{"num_hidden_layers": 15, "hidden_size": 160, "num_attention_heads": 4, "num_key_value_heads": 4, "head_dim": 64, "intermediate_size": 640, "vocab_size": 2048, "hidden_act": "relu", "norm": "layernorm", "norm_place": "pre", "norm_eps": 1e-05, "positions": "learned", "qk_norm": false, "attn_scale": 0.125, "bias": "all", "tie_word_embeddings": false, "parallel_block": true, "init": "normal", "init_std_qkv": 0.0278, "init_std_o": 0.00507, "init_std_up": 0.0278, "init_std_down": 0.00507, "init_out_by_depth": true, "optimizer": "adam_variant", "learning_rate": 0.00107, "beta1": 0.9, "beta2": 0.99, "weight_decay": 0.12, "lr_head": 0.0102, "max_grad_norm": 0.5, "warmup_steps": 234, "schedule": "cos", "final_lr_fraction": 0.1, "batch_tokens": [16384, 32768, 65536], "max_seq_len": 256, "doc_mask": true, "train_tokens": 350100000, "max_steps": 9568, "dataset": "wikipedia_en"}
MLP neurons of a small language model. Each row is named by its layer, matrix (down: output weights) and neuron, and shows model dimensions 0-159. Each number is 500 + 50 x the weight over its row's rms, rounded and kept within 0 to 999. Numbers have three digits each.
After each neuron's rows, "fires before" lists the tokens most often just after its 100 highest values on Wikipedia text that the model never trained on. A number after a token or word is its count.

L12.down203:483495572371489475497513511411545585427550521466486499500499592450534512521497475423530503515526529513546459545530507511572614454509598544442496461519531486538520546378507472483500789459507484472439440519499590426396475486521464432492511447544469529471491488483498482494524488455500518448497455460545532501474428511587539433528603550554476485524450513423494489507480529558507441488492370444586464516497568564481492514486507537547511431469493513446451522525453508463478459518471508
fires before: "|" 35, "|---|---|---|---" 20, "\n" 7, " |" 6, "|---|" 4

L9.down599:434478378562486444590471529503519516390500532505444453401466522584549529581489478478409457554434448458491381542437491577569550544400438564437531552568534486508512511571542512499489590506587497460537531513466477441605603462489419600527482544422504486394481505538487447487509488495550463460598416496465460489439548498500486562421482460516502447576492568537508563524496483552541476474488478425527469532408496549515532437445529474569568543517551526426498495532494484502526432480511454
fires before: " |" 21, "|" 13, "–" 8, "|---|---|---|---" 6, "et" 4

L11.down87:529456599437538486521493497408507513457553528534491473535484626408564542537512470528482511448593568504504557496507499457489522469433472601502484545485521506540547488458545475451583686578463566570434497429601520440411419471499545403506522570530433448508522476492481495530549557569529454527490420502596507495557478483485568427530445491527593549455419450461492517492551408535487454465429422421487494493505569568509474441491448492525484552462506573498474523499456486445464533431437445
fires before: "|" 47, " be" 11, "\n" 5

L8.down112:495488467531481481560448481402518516500486503561536481559529496525535480490480466559508551520517464521493539515538550502461492461494487405405498502484484514514449577461554440463454800502453527443448449591476418485248442503460512489514521530490504528537502555486555490539510474511501530525495534513511450575563521485438506494512458603470605532452542540422511493499474566509465491505545445508502466512509492457560448446447470531383465473514554471474488490503486557488527507504491523
fires before: "\n" 18, "-" 12, "op" 6, "z" 6, "|" 6, "os" 5

L2.down378:568434454460499420455541430506466406590506509544525585575568445488440556565505423477418481550541492573390497440480535495507483536509477544468572588539506538432379468361549525544487477452544543432493539552444512434469513481450444511504506529559503529493466460487494495420503544581519490487591459504433544552382613434494543451466516418461531506409432507522577451571471549523510544489504533626541468507471498562379527525500487483555531475543521515522496535525506437449557473515517506
fires before: "\n" 31, " 0" 18, " +" 8, " 5" 7, " 7" 5, " 1" 5

L2.down106:551516525464511478448480468536415422556450511535479574562575495479509602556503409394463376622522453489457507510500524441512501500482480498468586600528538547488385486401616464510542501431477435444468571570457499477480485514492487568541507494449507642538484463507493426404457477521480459548502562491464509480505509466529567483443540495473532487435484430482552540456382530540602509540496528561517441472509500524393499477460555454567568505584520498540514507562470423475569542577514512
fires before: "\n" 28, " " 18, " 5" 9, " 9" 5

L2.down402:427460439457480522491525608531427647560450503540372499458622526468499436562497485480495365536453432532481378536519518443537549579471533527479501513512521507462542471532559544600490471470407474528530481489451456491464485498509417491462529472435537513523517501552437538499566503564504463551441419464506391441378479493484558445522556468488360585544547570528561490519512459501527515489615485545511469526526411497546443480478505558514544503502503499513503579487533423493538568544493512
fires before: " |" 74

L5.down573:503522530515460505494474485437482484478536650541541450506456488403534539416526471563552457495517451443557486509598563474460497473528435508510520424508451398462459547460531454460505533454590422486474413523523496493533543524592585484499519500539452500586529553543560445470531425431494677533414540558501476525467553460509497466447486493557555445472613490370458442489464474518541491518498498430551575625543514500479480443504552580473530465492485509469484402545402540557459481502473451
fires before: "\n" 31, "|" 14, ":" 5, "-" 5, "The" 5

L5.down267:502518610484487412498510480509498514490448453476492455534543479507410569459523427403452491502510571480495533517555490484473539515530438457552469554469483622494436464455427496477475551517566564342504494484551525550563479472530487527484641511492615433524595501452520394507420477447572422384596495510498470419490502455504554534468541584501560509418530419536520538414477558537463475564481425534508517550565475506468544516467501509426550503471423557470608519501484570486565528477506518
fires before: "\n" 16, " " 13, "iving" 9, "iber" 6, "ate" 5, "ived" 4

L2.down485:533511374506485473456503537541433501518447472583492535516508458478505466527506440567515469487440426552559455504494543502541358467442510575526501487528508446449521453504458469619528457435379512493471457559485440468505430541552439469478394441474550634492520529531483503549510561460493516572511498460444593528461509494505572412441645560525477590468508511501475563592516507490507588520545507521501498513449384515579482435468514597548606432496484435531497453471450485546541528512570536
fires before: " |" 79, " (" 8, ";" 7

L4.down584:429509591360468461461506471425516518437543541488361549481462459502469568514519527458384514409577478455585466448551454490516429526511515469427465488458520483491533619401491527544496512618510567534486567443531565466489393461478502412480468513527446513541536526506489518548619573534510497517535491509500441590477501523567569520450548505518471633507542545446471500487505586409430577467576492518489522528420488456553565467514555526587477471460488501524480435473431502482499475532487461
fires before: "\n" 34, " " 22, " P" 5, " Total" 4, " G" 4

L7.down477:539550461528522557584530464474523418446411549507567572497555433448529424505523433498527437534528660466462489465452439465520481446498520476508488413504488492544481534564423513488482424557459484526488442452594510519555488502587547509588572500580542475470546559521544409495467406444564560530545508453518447472545439503457516500587455471565499448434435561450608517466483479445424467558512470458468530437468459534430631449509529534438482447468541428570577530510477592501484496580479486
fires before: "\n" 30, "-" 22, "ing" 6, " •" 6

L8.down498:455500473497409555516498630614423433556624493562524491505484507512445484448541572605515425459472517403541454487467486435460476480531484395491465607541571562494533499467592498629504572532390479474427559519449564537478450493530458473432454471539475513478485536552597589519545530519561419496500374492489470519460496471465579531445546517520483567543406476480480437522508532496547464551443491579520494520547481529533497487498534556482480480434416544471502479489473398447548505532472497
fires before: " |" 28, "he" 15, "s" 5, "." 5, "e" 4

L8.down3:540423447497502506440414497551479522511419476561473463472557498482486485542476415504494548516533536471488443515506476525517528551611551570473459502525507470653549476533548542548595502439510578535490465466500493416508451489533537467520488443403473479527562505464497523578416562513513489429506592382451372526332467536442510476522482524596482464523517452471533543456457467515484487490495523461594426520555492560464541504494507430425585472424541533557561509502449543407541637522479487
fires before: " |" 28, " of" 9, "os" 7, "|" 5, "|---|---|---|---" 5

L12.down150:486499550459532493480446484376537458517440598472528433452490591472542511573498489512494499469517508559524529538524498428510482498537557554405529405432470556512515491450482557402549601551450552508443543618567484432446517464453466451530552612552487465495523498501423534552467526592562455508583556415512556482421432534475555505493507493461544502429410482444582515518502458540542407604531447400515549481460542567552467510505455478508532541457513634534474494500475520502440506453432411
fires before: "|" 84, "\n" 8